Part of a small language model's weights: 11 layers, a variant of Adam for these matrices.
MLP neurons of a small language model. Each row is named by its layer, matrix (down: output weights) and neuron, and shows model dimensions 0-191. Each number is 128 + 32 x the weight over its row's rms, rounded and kept within 0 to 255. Numbers have three digits each.
Before each neuron's rows, "raises" lists the tokens whose logits its output raises most directly, leaving later layers aside.

raises: "eth", "ef", "ese", "es", "ets"
L8.down307:161151120085174182144160115171155147148138130132167186158101100080141160143157111107126068103081163154117157147117091162148099200129163147105063138119214159108116105144082140091138109168112132148118128151107111155133110123096129151097125172107107161110213117100104141140100133142159152127144135126103135149127191084117113128062195135097099165121062115146103172109096103126142135167135111188137138150084105120095135140142061129130160126061063163143110119133135136166129156139105167097172077100158125127161100122141160151151130152149042078162068132116127119085074151084065170173

raises: " of", "ly", "rou", "end", "lies"
L8.down853:134139109173166133111170138144159155094080079132061149104183125159121082106138115112141075149123118084087143166117106131129147105104134107130120125128175134157148137149041132186075074143148085101193128065120135065080155143172126063133100117169104102110152105154137128083127213112177128153101174135149089126193098119115178079129134107104110147127098166080123197157087143188163117109106117136174151119150126117134156121155114196151143169110129152108077121098130109123112158138122088114137156117173189081093160092146113114081104101138064113162201085109179138161160050119123110103

raises: "str", "col", "\n", "cal", "ç"
L8.down667:104127114121064153101085125140140140134103095187175097133118157169103082098174138130130183122111159131112139138088118131124089182141163037096083093129174135084127131154183126106107052132102075130157118122056052204187107170158078201129075127137183133175148089100136149119073124125136136111121098114137105145071142192144114135168106124099127123169160088101146147162114100155131136090130170159146149143184169081114094141154115152130070118128120119139124154194149127152142088157207154156135103147176119087099163158138046088124114194102166085138112102156197129103149101144133116101

raises: "my", "ato", "ship", "ination", "atory"
L8.down622:148113179123107130076224134105124094162170068111102090079186144077133183104136089160132127094100130136125103161133108110133116146115100056104137122110114171078180150157161152158115077094080131126175114113191120116104123159158102170155135121150162185057125102130102108143162157113136111071079107096103146156108126147138093124126140136105152119126123196114121045135126197112143149174157183112124154115098098148130128149145126138077114083122108060137107163081146148143133110110063130132123109099162156186133114081193162099099111197106101191101166130120128124154083134096115101110

raises: "ey", "eat", "ock", "ee", "unk"
L8.down527:153148159100158108126190086127152127107148175117121154165144127214089128133160113174092111119167133129159120119134131092175101121167079161172163127176173109120142128137076134152177129166094113053077155155113092089107121153144143044102090150123117158120124069085205119087140087152123148098127134075165082122139145133155151155155093132175107118141164125110078165128135097184133119118076097120130117101178174137234128118127056204177089120175147109095103101141147115158141118095119110078153117138171137082137144162121125115112130154159101135096081134146084151086101155063187169124

raises: "ive", "ival", "ón", "ure", "ion"
L8.down757:104143141159132145139156183123188137117146117089098097117181145135197154176158132144073164059107155131146104184112120146148131103120104092142120102137255146116110156139082131134126170118204120177179113169148137176126113176097084141125110129143152120123115172132145111129112103185112156115102159133123141199132115116106174099148142136118175142154156181159134118139130108098130214079144083116144133100083129147167077151144105114141168140129164140082114226137138161122103187113149167129138165151127149112115133070171130185105159151145125132098058158149150118173173160150146125152

raises: "ille", "&", "ium", "uct", "uction"
L7.down723:099114186128095132123154102152070209153111087151163168099129097101148138142127093146131102149165143086183133129127118135074187094203107152137153079133147173134129118127095094204142083157102168130137124186189118128129140087125093146153137140145132109114134155128164103166133104182092100124047164100115165090124075119086159099098124140104129150137104039153105172107140133133146137116070118160123118113136113158103070098116085161114162162166127117121121159078107110123082100104085095049121143153132146112071142116174132175132136172134131099127101145073125137118176180103098147113

raises: "si", "na", "der", "nan", "ns"
L8.down921:169189180151107129157095145118123146132179093133067071156126086161113173135101095116097161079124147124132133235068129103104075106155130137142150199160148112187061121126088128168112163123135112152156090162124091139214115126139132135145085175124095147105149136118141172137144123120113165157142112013128072107065094169172134170210132136169151145112105139118100168144154091148146086089161130145103125076145089126115117129130137153150127147110151119100070171118144126188135159172068112145130087077174181136119139130086162090154167119094106140152081101165135126151122099080153146087

raises: "hip", "ary", "aries", "tle", "hood"
L5.down792:114140169155108171138139128115082119141117142087168087154109134142174124112133098146171115128144165158101096105156128144121159135088113146134096113191057088186138085119152141149147088081115102133147073102134143107085073106165117139117084193117082169130124154170092179149134139091143073124138110127148105179129110020183189144149129130134114080141135175127152117106076155161162133152162090142067110129144103194122118159157066080120099124111118150119089143037049103100101123159090127164074142161084105173142094121123119182128090117164131168101139159108099141060124133153125155089

raises: "=", "|", "-", "This", "ny"
L8.down155:158132090150118153116069088128077092091069087124110090178162074088140172130151115096107115176109130172140096126096193122148118159161121113115098123173149097112118135101136135131155139095104127105196102114155108096148155122105105119095112066121130135104123091138148150137091223217151167143178122141107093164097102125125169122173026108164111180128090195204033103124074144141114136179131149102126088099132133063150157125180112153080125121135160088075140152111122130151075159125122140152149114158132177118161118108123157083088136117114156117116148139107143153102142129090014094150

raises: "on", "ons", "hel", " until", "hem"
L7.down885:167155027148122097155138091124129148086121152084133103059145157114099172143123108182113120105109174143067107095140181150153146161179089105109102073157186112161154116084105120152148092139120122102136097134111168062133098120067080136171186142142123163096128118103183100159141112029096118174165080170094157138071081131134130157110117118087174095144102125176149126170123152206128123148161107089123090134112106146090141176173134087183146149097122125130168146158152133125054135129167096118115124136103133158148202105060117147131161102125124154180132142094118177146059178131024116161

raises: "SA", "TO", "ST", "T", "D"
L8.down75:120121136180114101199133151118123113092131070151126120134142064084163136121144185088123116158140079175178090120117080097101124119109152166115135097111079159095105141124128135064113157132085122160139138044156103096117152085139117166101181078085124160136123129135100125168141162159190107052103152088131127157134129062148164112131164147082176155167092192124081083145134134153139130149184066168128150089175141103083133120127089118176125174119131135090105155140067142152095142135103117127127188096162094124186163121101054117076142079101095117162136134134167077117130177121167081054

raises: "ved", "berg", "uka", "ira", "ving"
L8.down645:184149098136161079101099144097182061130081121124136101154117200136108152203117103129121073146129138102063105139088081115092112186139188077101134167126148171107144122120098188171089156140164084134129102070199126140225141129097142124110176152150130105101156131139172119113112125094114116126097153194113148097197109130172129143132145082136124152168040068093116102124128082132130156110099123127142062120120104177157123144087062128146142085147146118084124165117139119101053160108040165165107119171129157118142133121155172144098100188120067167098114167172101073130187128128087136173

raises: "ures", "uf", "ure", "zo", "cy"
L5.down704:159163144147145192119165113136124143185128045082078152161073065112143141097140138148101145105144119118140134101133083138138100130166090098110150069132170083153088143077197034128119142158126128098053116181103119122128114103192104196148152119125157160140119135099224115120087153142114140071157153123176122144091153109121118105098109160107086139153163130129149135107124139147120114087090154146146157174137168133133068126155128095136102163105103102103088101085156124150112123127111174144131155115181200133133126058112139103103110129082178111113126161121107103082108171157073109133

raises: "han", "ure", "ures", "hus", "hi"
L5.down726:156112152116122167097136158107112164146073105103118156117154130090116125114150125138134068110146104136093116138147103121135112093075138127116147123142168157132160156122102103145144146068120159104098110159106117057084177141138101098116150123118122133096119105089149159057155129129150206130145098141107102161030111145124245056145085044132153142127096140151110138085128155094101122060142100139125088244120143131077179148153119117124095135132125113089084187106185137101085120101113105140091142144133170096193086117165109127149090154209145149098090146139095173124105166193061123094

raises: "ant", "ance", "ric", "que", "lett"
L7.down877:154092103155133120076208090114167103132079118106078049135170188186105121096090167081134158152174125112141163110175099093107142174188128136076092117135157135158120156178147099124126162127171164129142202142113121128148113105163129101083087148075051181126163108093120159119116146114115179072105109112175112177179105163124055127161080125163103111135162145146139126171152106156148153158125154158103108103140172073112128157122142150175174110161158111102148077110142159178104141108140132170133159154104099175064064150177103115108124122168172141147086163116147144172131116106060095157

raises: "ism", "istic", "ter", "coming", "ability"
L8.down858:083096149149124095132166140133144125195163140113105069158145154144150131134071101154140131109164142075147157164114083153131118131086123124140141130158189145109078171119175101154135166103098158174161124088148063162140127122107164175141083113157142138109099106096086115131095086161140150160160151121123089150085130130062153140141161109148118147158166180121070111156142102072105134113163104141111115139167135168135182153158176164139162073120096134133101144183180150119061117075136122102106191139139227096100160079141158123123169146096131194152120115107100074077147165116117090108

raises: "the", "Species", " way", "ever", "hood"
L7.down569:156121177122079140070187117135229096162163140080143157163117082105106093194143099173157143083100199142176087094088144107090112155142136110115110148113063097122135103157085123109122112094128113144181100161124106100115131178116149096085121139100122167101152128140099114097111151108129090188086148145098107131110164105088148149138094166072084122093166112085166164154130141075154140151089138143102175089177185075112159157113127161116141117152177188122183142210135098095182139093105107079147103135101136117141132109088119113099096112116074182149099144104150094120155164141120117188

raises: "uro", "th", "ches", "ti", "chi"
L8.down301:209133177179135168154123089145161076144152124141152071132155108106073157145165174110113114108115094188123204115103107140125111144140047114112170153066220181140167206119132120130184130132151137150193070150157120033082101141165101151136117090126147053132127109158101152099138089096161144147184144114139088113078134097145172125152196105149145136171123152111162123110053130134174111121108168105126140170181183154164170155190120101136107134133166149120139189142190132185116157107118111104164160087151161133177080140192137152113127168170126147163167101091141130119125124144110129125

raises: "ually", "ue", "unn", "ues", "ating"
L7.down680:129144138135109175139141123094165139079148116077148120162106120176073153151128124142133084043134128134135131134103161119156107131094147129088084134120033112146157083091112124200183120067113145134144151116121144136178146143137122114109154093171147116115058168096153153146185064085189164189102141145090154135148170191139082126114168164135154148136142131110125119184130122140131152143128156114113115088175083110120131088153113156092128127114095098122127175124113108085091115150109078144085158125138207149118116125117189214122106105121098175128169120125156112131129187109063173142

raises: "ady", "no", "alt", "ering", "wards"
L7.down43:102102054181123129111105166141110058133109091169158099160131152136086104108200165146061186155145129125121107090144123089133119136151123112154106090077147125140142116099109137052192128089105158186164078166080142088130177113119082134123116178155126129107122148133127071142145074089141131123150118076143137145136191077112091128173167105117129148134104087100090190134158145156129133143164164179093130131081108144193200083124126118126196114139148125124155081166115101111121110134122104117128127074095120156145107130127158144135105112184116122177139108153156132136151138151137106121

raises: "al", "als", "alis", "ally", "ols"
L5.down872:126110155151128105173183113167119087112172090130131102132114122095117136148145148145169152151106122172140123125185121152172114102139143121109159199111099102093079167124112107099135166148108131154141107105124125097132167169120104134153154125124138083139138069134102081130193122131164197092130111090108109170137043067094121169096096146185066168094138073117065155128104102141048146140103151078165109120082109146056133151101115170145133164132172057184151109074162167184171145134119123109074097137102101128120090113107063105110131109116164118133162115164054102137163131152131146146

raises: "ique", "ism", "ality", "istic", "ist"
L3.down27:060118143160115116144117155138157172072119079132092125125102154070101119131161130116121153150175166072118189142074158148140128136125138189107079161173153140122122135171134075106157140112101111182141166156111089121198138084094124071136017172135122128117159126141103128103176101102132120109161053122153056125125100181145168105134069194157151113135072136125108131151095113099148120163126135079122121140167140148152115124098065160131157169119131133107118091126222148112086124160164159136162148153113174087218137134118077137135124092120158146185138098146181104113108188137141100066

raises: "es", "ely", "esc", "acle", "e"
L5.down948:162110173099095150132148114093142170115170158100130112144077091078090105138146083136170057135118176175127150116173158091123149129154136150104062166103117045159121115125086096112183109164108096095152114204142160198119123136088150157107130099132171113155110123142105075066137076188101191100165125168127157088157174115130105135148171138097138180115123189083061133187118143142119140061144135174158066096101101114146143142160136098130115046105097089103172171109106127149128093129088204174145121106138125161123110134086177100114169165177186118180095110091177122118063090107106095109

raises: "ves", "ve", "on", "ons", "vi"
L5.down68:185214068128118136178094103168164141131158127133131122074161124098137171112123142196167177166057119152157071109172099128146155102147123169082074129086192142113158156093080085146131127139163130128240147106131134126160125128101073124156155080112163163149086168064136129180086171174124110139140135168090086137170130101100121150087098150058139112181114122095080135149167088132106151158102084096152089105113154111144112186138134113111138136127087128126122124138158121150118211101120090162080122127165134141142146118103137132121101137159145141128121050117077117140116118143187130120

raises: "cher", "ch", "chin", "ched", "chi"
L5.down312:141123103096140076139130125133105092112135183074137086138079175129112113110124130020138065143152145147104087140091116128130118114095132137107121149146182136110129116119084181102128130147092158140140121170095145123157156143153058156137092107069138116147082104150137060108187146154169069147175081072127162148074062165125223141090063179134145078089107123147115083147107103086119158157113106112120186112116125147156117062115077162126140138122148129139127135119128085121100142160122181079183096081145081045146087146130108049148125140148176105143102152181169104132119097133110116117

raises: "xi", "x", "te", "ler", "am"
L3.down621:089132171115113190063150118153138119165089110112140139162141106072138133138081148095096108139130097133165137102104149155168030191141144185171135148143240196102100132105121074149100083148127151124146138086092128144156115112164158123152152146147098143097130168117132146112103149187134120117191108137129179135130108120152142111130114130065114101139092109006093122128132130119101105164138157140139127129185098102174134082086113133125109127155124127140109075172141133118125113124191131195121101141107115182113176181149153123106179078062147164122204144117108147140148183153103100112

raises: "ster", "str", "cal", "stic", "right"
L8.down703:103071070165098105096167172133099162120144157234130153139109097120118146097137088127153095185103129145159143124094117099110112154149157130113066129090126138141072151132115094115131117141087194086129153099121087104139112108154092146155142107095123136081104127158140123104142132134129160125106112130119133162143132161143121170142201091149210103084093145061120087149160139102095157101133140103123125159169129065120131188112140175134099220203096131128156138123199112115144116105139122161133125074137178151075171109106078086100140178086156088148164147172215141124121126176120100104

raises: "ices", "aut", "ad", "af", "an"
L7.down948:119133095191130170121164147103102068173166108079093161086104154078104132117173108126131101099136122105156077070151128101155047123090160181110135174146251121098127129130140143131149114116160123100135116147108160112107107170147100101143161091140132124106130139098134188172195149180155102100182145135199146124080138105094112097120165149106178130146138107073100036141070136148136179130194111170121150084114108120125067117113105153123172145124052149160107171111119115105129084089152147109136095160104147127176163124170132130145113068141151189151131183142096097147057155134064133164

raises: "ng", "zy", "ves", "z", "ces"
L5.down834:111142137113121159198149165139127127143131113146111149095090099058147180162155148128174090106094135144136138187133164122078131073099098099145111142148142162123109150142099151175153162059163150143092160175137107116194156131122096154077113111151127179144124139102140112121143114126138162180133179145099128094175155132195073110074127193079113157064163065124090154137099132083178149173059152141069150125107070112115084114092121136107096077106129106185071150114138114109120122159093055154109125096180198130122085165131130094160152136190137163190060127134119131132125135168109145128

raises: "\n", "\n\n", " Succeeded", "\n ", "phone"
L5.down889:112150171130124155153145051101135070182110115129161128082133137187142107080115091148114210122098119106128149127109153093078115126124145107129073070136073050133177168174153115056097134181135063100110104169104139063183127170117088170133151137124168079152176147126076162139096102147126168169068118099187128135156133154119137223141156063147106101153164130082189161166146174133132137108134143178118138081152138148115106152084127159142077124157158178150115125136108122141160117121143157160117097145131152119159163158112086140062178093143070146144123144152093066110087090136156139075

raises: "amp", "amb", "di", "face", "gress"
L7.down646:084076130138123132066132131167083106193123141092128131142148131095168167052106118171145090077146110132111112147153156135085132143139081142134119158130238107125184134149117153136123158180138137110115164177123102115109145216075159116184089155193106113070098085132188086141094148046092119150179128068140128128118127108134100142138122132123128125144175131105109138150116105161159146156205130115118141101143142150124092091126132139102125087159117100137135075094118096158137116189164092110078146114149108124218104108149130148096163099122121123139132132109093057077129142099096118105

raises: "shire", "hr", "ut", "stan", "ova"
L5.down222:116165103134064079100127123072149167117116095061105095103131124201136114153213129138133205142154112104109129134161092126120107180136079176091125121129134122156138131113118036099078076154088151133143076118157139102133140151126122099140183149133078111155157104154096187076114130192152017156125122090166077138092121114130139116118107166169130158124157136126147085065135130217151112127129127116109160109070153104170108116147174133069118132138140121145137195196119068132157147172128188048137107120123092095134167127152128153083106158164114102163134066192138138124078157123176126173

raises: "\n", "\n\n", "ill", "\n ", "ille"
L8.down897:099126181141127154125112114102156138142083136103084152125127109122121166169121111085182124100176099118111098129113142163155118173132116075105103124120166145129151100130129119099108121172121099136141161176107104167135138144109109142114148151099159146081126129125112083142158096130148126154096197099138138144053135140108111121086000087122156094121156157096179144121152161143146130142128113191108101055105121162158110113182114138140146085159084131153159101108151117110126155156138107124107129180116134105064215154100057138093108140150068129138100116120134078184147106106081195167

raises: "s", "-", "sk", "–", "ted"
L5.down427:186090112158116126109118126155124115134134081112102087119110144080094106064094108107112152130144085125050137183136130129138120097127198117156168103129148127161133097121135190080147097115119157201163114093108102173145192102163163127121128102135097120060116186153126128122089112130184088157134133138061105152022123062034120071103127132119142153116144091111063149134111106156159175159106154151194153122118092086176097172081115109139118105149142096095103161138171134143161176162144148145166102177140146125147136079115118139082181116092069126120099148111108117096109145137106128135

raises: "cial", "ture", "ever", " well", "ide"
L5.down81:140134130160151161138123091148107126117113129152121142144084096120097103135145081133067058046106133076105165164060175184162110166113148137084127132157089094174096114122148119128080109131097108155122119112132162061165112122140097059072138137063050130136113135145098129119187119096113156150173093162134127078172113120127119130169077137154078140164127170133158194124157132161110137128103136114142131119162160080185194135074171146124123159178060154074145080117161082120096179129124105089132148087194108152087125097089142123145121139138133100107149171085074130144146072123094060099

raises: "ical", "aries", "ary", "ic", "ational"
L5.down851:141117145129154170091094098147128142135140120139173103102070084152130171155143103121135109101117110147174170191118162111105127085116103091126145138106174103145110110103171147070041105125171131089142152134134153148101168134136115127182115109137109090153126193099103045100099121157159155120093114122104121104064134163174088117096072119136167157170109124140136121173126173136081205125213126130125144156129114133188116151116122158074090117034105129120170117164096112170171134168154087183127147140174122103116062084154142137051095132162156222145162147160090124089129132072110128142

raises: "ld", "h", "hes", " ;", "ank"
L8.down142:114126148134136103175127115122165082132140147139122084184146127134083126088095085100130142166158193165183158086120086103078065107104104206102086121152164122163113119133130117113113193145150118099128191105116140142128091143140081088109111096142020184152132142096116078104073127100158147146117098130136120136114149158131124171174095149149114182128116135128140162095128135096048053171109165168164155133129143178101119081128112123074091100076112174125129150159143044148115130114175090096111083164123119094041177160133101109130114082132105136154134131153112083094140091153156138062

raises: "yl", "wick", "ity", "name", "ym"
L7.down483:053132163110105109093119201129133087144109112079106106148151131108133190134079134066147145148135129085138078128150163160121126137140140144140094115143114085123142123069088100117107067139136091127094119135128174169137080135098148137134140162130091141169105123097119123124144120110123101164147139174129110187091170126107165137132135180139139128104161121084075155094169122117104131141109115167136161094139098099128129099080066148097131132141194138142154130133093078083108160102081096112085118189186123185137152057105163202145151112165112092123069184182101085059107110135143122094

raises: "ary", "aries", "atic", "ari", "ail"
L7.down521:124116084193125131090037141093112127163132161075150093149136143138128132188169153116093116082134099170184111141118125108126124104091117095114136127162112104132164100112188170159092144110093170134129076095148177151160065136098049168099115120091095145124069157136062117130117162139114137182172094146114075097135136105092040175123130146165120108115113142078150086114143130154097114152133115164116115119111131107153117124084145148103102185110144127113168099071136051167105155129075157095110168144159104112129117102142040131071132145152134143097146155120142195146035088103113180179

raises: "mit", "ald", "ring", "bi", "c"
L7.down97:135113156150122201168137113138158091138117129082125067131160156167129115020191141110109177102115107128119141151157088138173163143146130109108163167102166129108149146133140089132171127122138110166144160087142117062148083115132131161159151138138141110154118080170095191161148131118075122094178066110135135141176187110128088138104165068177109079082158115066097131152126181160130169053097127101108180145053104133154157127168104133095159157111137123137071076078167125150135151174091097151119111115113161148169135059133110180115184062111112141131176106164160147079144095080135178080

raises: "tt", "fect", "acher", "ten", "lu"
L5.down258:115104121163155139118103072198092092148120101150107137111077106085171134143173101108092163141183107133075095167139145107120093119128119084154134128106217097115156096050187115090147120129132155171134167110145095193143108132186051133112079116195172084133118191090145125131125129141112080153137132167094172146099137054122154090070130119094150124121134146152160154178116118106149143145188094139118146159115135131141168139155154188149074110095122137068160068166115113149129177168156133056117166147139132178168143080098117106091159109135130133161145120097097082131122100145137122118

raises: "iet", "h", "een", "ir", "y"
L7.down316:109153163175111150156132060146139141137102147167135102092122123105150076183167115097061164179133122142150178176152196110150107129122150152077133148091229091145129106058157142107091106125109137089124151186158147101156154100138092142051107126050139145093141158116115160128076104123145111098114187158131128075134219143115158127094052117213106102137062142128103052082127151162083126115147095140179122113163159126127170147111129167124071072065123113160153182147169090167174131142141076117198162093121097146119160114160128117107103145104151149135186142150153098103157160148149118154

raises: " |", " =", ":", "=", "cc"
L5.down557:063123168176110137124091119064144122160160091093140131153111138092168182121104205127145110142158154163122134133175130161133103128109110124137115163115098125115153113111100120130158080130155111154136144120122080119154155165137161128140128078125151118071120099150094192143154136138105145099144139148081200206103149105166107114117160091112149145076140194112103125129119131138143147153127000182095108113182116141139113112128110162156117171175100085103118094129100088104199150064131139078141173092170110124117105128160129113119103060115129128113120157204059105145128154122136193167

raises: "lies", "lett", "ly", "dr", "land"
L8.down649:115168077060134077141091093158181170125130083112102097114148103158095080116079130137122154122138181129100172130161108147105112165142133146110102147108156098142099077131076121131094087114088104128158175120149116142123121150099071144090131110134070158158125106118112152105100131119100128106079106079158137130118113145111139134094077099040162086109184166122136174116167149135087118054107099119098129105162100149078148115186082052179138166175127146177097121091123162150115100114124119080124129131096168144142127084146063129046133100112061117180121125060114125161124146155186121115

raises: "ally", "al", "alis", "ali", "ats"
L5.down328:137108150053108109132139152089084130118166128085112101185201123098155107141129130149109120148146079104085118054126097095149115063156168109107152177199162164120118083076125140130121113146098129105157055065141160140132099105097112114117141156125208121087148102122087116089100121136091125103095188106125201178125093144129165162127057113199170145094096096116128164151135140141129111119138159175194118155142112151090105084152116142065146080138159196115140144086161132119199169160137119074053108187146115170127152109115101161080110122127098165104167175106130147132114160144078105124

raises: "ici", "chin", "chi", "ta", "cha"
L5.down708:150147102059160158123130157097180077146066157063117122121174115137170092149137130078143084104161108131129162151139147131137032108136171115153189174171201120174103101092103100149137128035126118114094063201142076081142111138117139182174163112079170134160110173086129125177154136183145105134197116122120147146130117153145164084124143104076069096114171128131115107132129107076102073143137129086085114115170151089129135164110104197155116133172079088073107141171127136173079146095100083144114095106153204110131160150180125160122128139181188113142085105170104136151067109150056107072

raises: "ly", "ably", "hood", "ical", "yl"
L7.down973:094129132138092114119080155174119111137143071082168115097156111133114091137138122134095163174144122164154149168103108142111112155118119093115169121117082098100062086138149138096121108119138110118057147133109148134097146129118155108128121146163106139100147121091077106121184141163141135058121127108117065106165134117070123156111062108153071060114116121091150179123117180113096138114221089158122098136160056071157140128062133164109128101142126181140137166140132099082105147110156141108128172155159107129116147119100180161093065068169117135177090081122058153171094123153132178151

raises: "ior", "ally", "al", "aries", "nal"
L8.down196:160166079107099125068116109144046095088138142132096047133185072124154102119191094135052093110127117134110156133150126141144137124145107181100096148125190148100109133140152150137108130109133160137164098121063153167148117193141122114155112133141141130128085129126153105153113125131167128087166137121118139112099148137164096155199096170101159142133108141110125181101155164142110140082106112122159090109056084165111131128137140163138171069064089105056148162123104061124157118141147138110085119136122136185109203086107139110115126120090044159137181193141173110109089163115152139097

raises: "ho", "ric", "ada", "hy", "amo"
L7.down478:107109099129138170103193147126143119172214156077180120116156136139117108096128156139126072106140122130134186133177071143151181149083114103125118127182238122178090112148170142090082116101107101150114078133082133084154178138185102106140136110155135128145121073137128130092143104105158150103190093134116175081122119095084069094179100132196110148135125139086108141152117092081125057089159130122117146170115109147127147094103045117096123125144160144099177051100092156148094145132159117078163137156137088143107148122123096135009127104132098212137123201135096146085092113108089083158

raises: "ria", "æ", "h", "ture", "oy"
L7.down290:153117138081172134125076141087124169148091097111111175154094119092099102137160149141098101165128135133111202117176106139151111109134078125067150112187133103178089118103158123096130132088180137156132106180144133078182162141129158093135149119059120100133132114137186172137156140113138103139110111122114165122141157161156112163105058227133056125188125176115210111219153146129121152148110098111124150128121150152116079184129110113112153143115116107112186057118154145159128110087113128077143126166172113064088153139141138098145100137124148129145089191146106169080165211149115150108

raises: "en", "ze", "ens", "ena", "eni"
L8.down232:138142058156138158131070094120105096120070092115177124127127130136105147117158130132182107120165132120119133156163145116127168118191150142125176185154141115078124085112102103095141108142149150094086161099101183109130146164139144161061110152155138104143159091094129136194136138154150128116154119153125131114104206133135112122129060113058163080083134137134094097119130157110156110066112111096117165161152120124131173101170148074177092144191097151099076134149163123138081161117103098147124084140104091032116139168087112087156138079183104081148126093155124184142171105164127162101

raises: "oles", "ers", "y", "les", "ball"
L7.down507:128165122161165140079170105150046152144152169100160122075106101164106177114134131125146117096136154168105222147116142105143173094123115118118134158131185142141126118140121101073151121113121126145108134205090152090163089095158099125122094079157146136095117142086154113165092093152109135092133139184101128166145118129135091147083101151110182090092112215101124123157063095101127115181145137153166090100150076151123166159103074135134124124137104062136117158068131220102107122154118092121123134214098156159119169163101135140109098165156145142115144158098156076101128164180069138111

raises: "ages", "gy", " at", "gi", "rica"
L8.down666:084107094111139143144092121146144105155096097161138093115172134074130112110156082190066127140180146097140177105167095163136137128131166057125139059091161122103113101122080161082099174096133169143134103163087125101113143176123093122131095154032092129113112159141109130106116139062147158143090148125069168133092142179135107125064110084178075198101123097163122142149055136101139086129162156106121043108108121143149178146130118110171136167134133093165135141127131126175128140151106145209137145145103142107108110136135102056101087191181134101194184136132163111154103099108071135063

raises: "–", " |", "ski", ":", "-"
L8.down793:163093094113141126126121137112131117139129124125114130135080111086084121107126100077114179123138129117132124158100110136177158159137175128179163126137178114106096098167150188106125054116080152106133117182101114150163176148153113137140151082128086138077161111142106110134053150131156080155104107097168105150122093128082167131194000074119135166111152140177124235138150099137104177162094077121141103144148145098112135148150128146112127151114158185144126109118121116145099164120133117174160116084172078199168090136123136073124111059138122067185065140137164093184159164093138067079

raises: "ps", "pe", "pa", "p", "ven"
L7.down251:129179168135095138146125156155078078127146191175135155112168128112115150130171067066172153154123139155202109117176074112106136152161127115139029151163146153109104068120107171131146160115128123112139106169116158102140103094139100170133144103153128118125172120131158136054158106142128164145178127126163154103146155104115169169129081106116168141080137176146089191124137081092099116155096163139084097046133075120141174127184106129107156109129112145176142068049128113147169179114165133108169193109112052132065090117132120085129121043126091148118105144122120129199159105149091132138

raises: "come", "coming", "ment", "equ", "hood"
L8.down596:198144108132086139107143141154105143178087176135132099089110135162059190117151136130134090057168186166072153186110102107133070143107141169094160144135176135138182159141122124132144131147167156106153153115125126159130093207122168109129155124135121126049132085132129193155148151174101121114069160127150118146173080075104120117116102072102116081118153112117107193135114148101115190144143123149121165093139100138184125132129147147155135136127135135096167132109151116148121168090093049152056122140152156181157141063101128114088172152184110166160113200064051170184179154137111164155

raises: "si", "e", "ah", "i", "ee"
L7.down403:100149135113169131208081090153135140134179079070160138126134116109108122098115126159209143100135135163169144134157072130123093172120153139157156119144175167103142073138119085135142092155109161142149168220087110048141163150224179090122157189128186142108107071146151147134200143103134091177143159109114065153171134154122065088139173087153121159137112172066079114149108084175141126112155104159102160091157167140147096118110105176111136190113145084123107159160143134123108159145135079112106080164147164099176173086077154148147141101112104158139082147127116082141125108137106089153

raises: "round", "pass", "ely", "e", "pr"
L3.down335:131160139164124085084142105113138154146141193109106134107145157121091139097154071123157099097114166127107170125176077116095142147088148085125177170129113093159127117113127133105155148084134113137123110182117102125150114214158147167133145099147161119116166111110087082156156108134146149077212131098121127085064138133130138134149130108131091127172192117100123180098160131182067127168073185121128172099086132140138076135093119120113150100165197158100164186195158110148090154135141185156097094134134125168089166111123141150111107130117095118122121124151163101124102095181085157118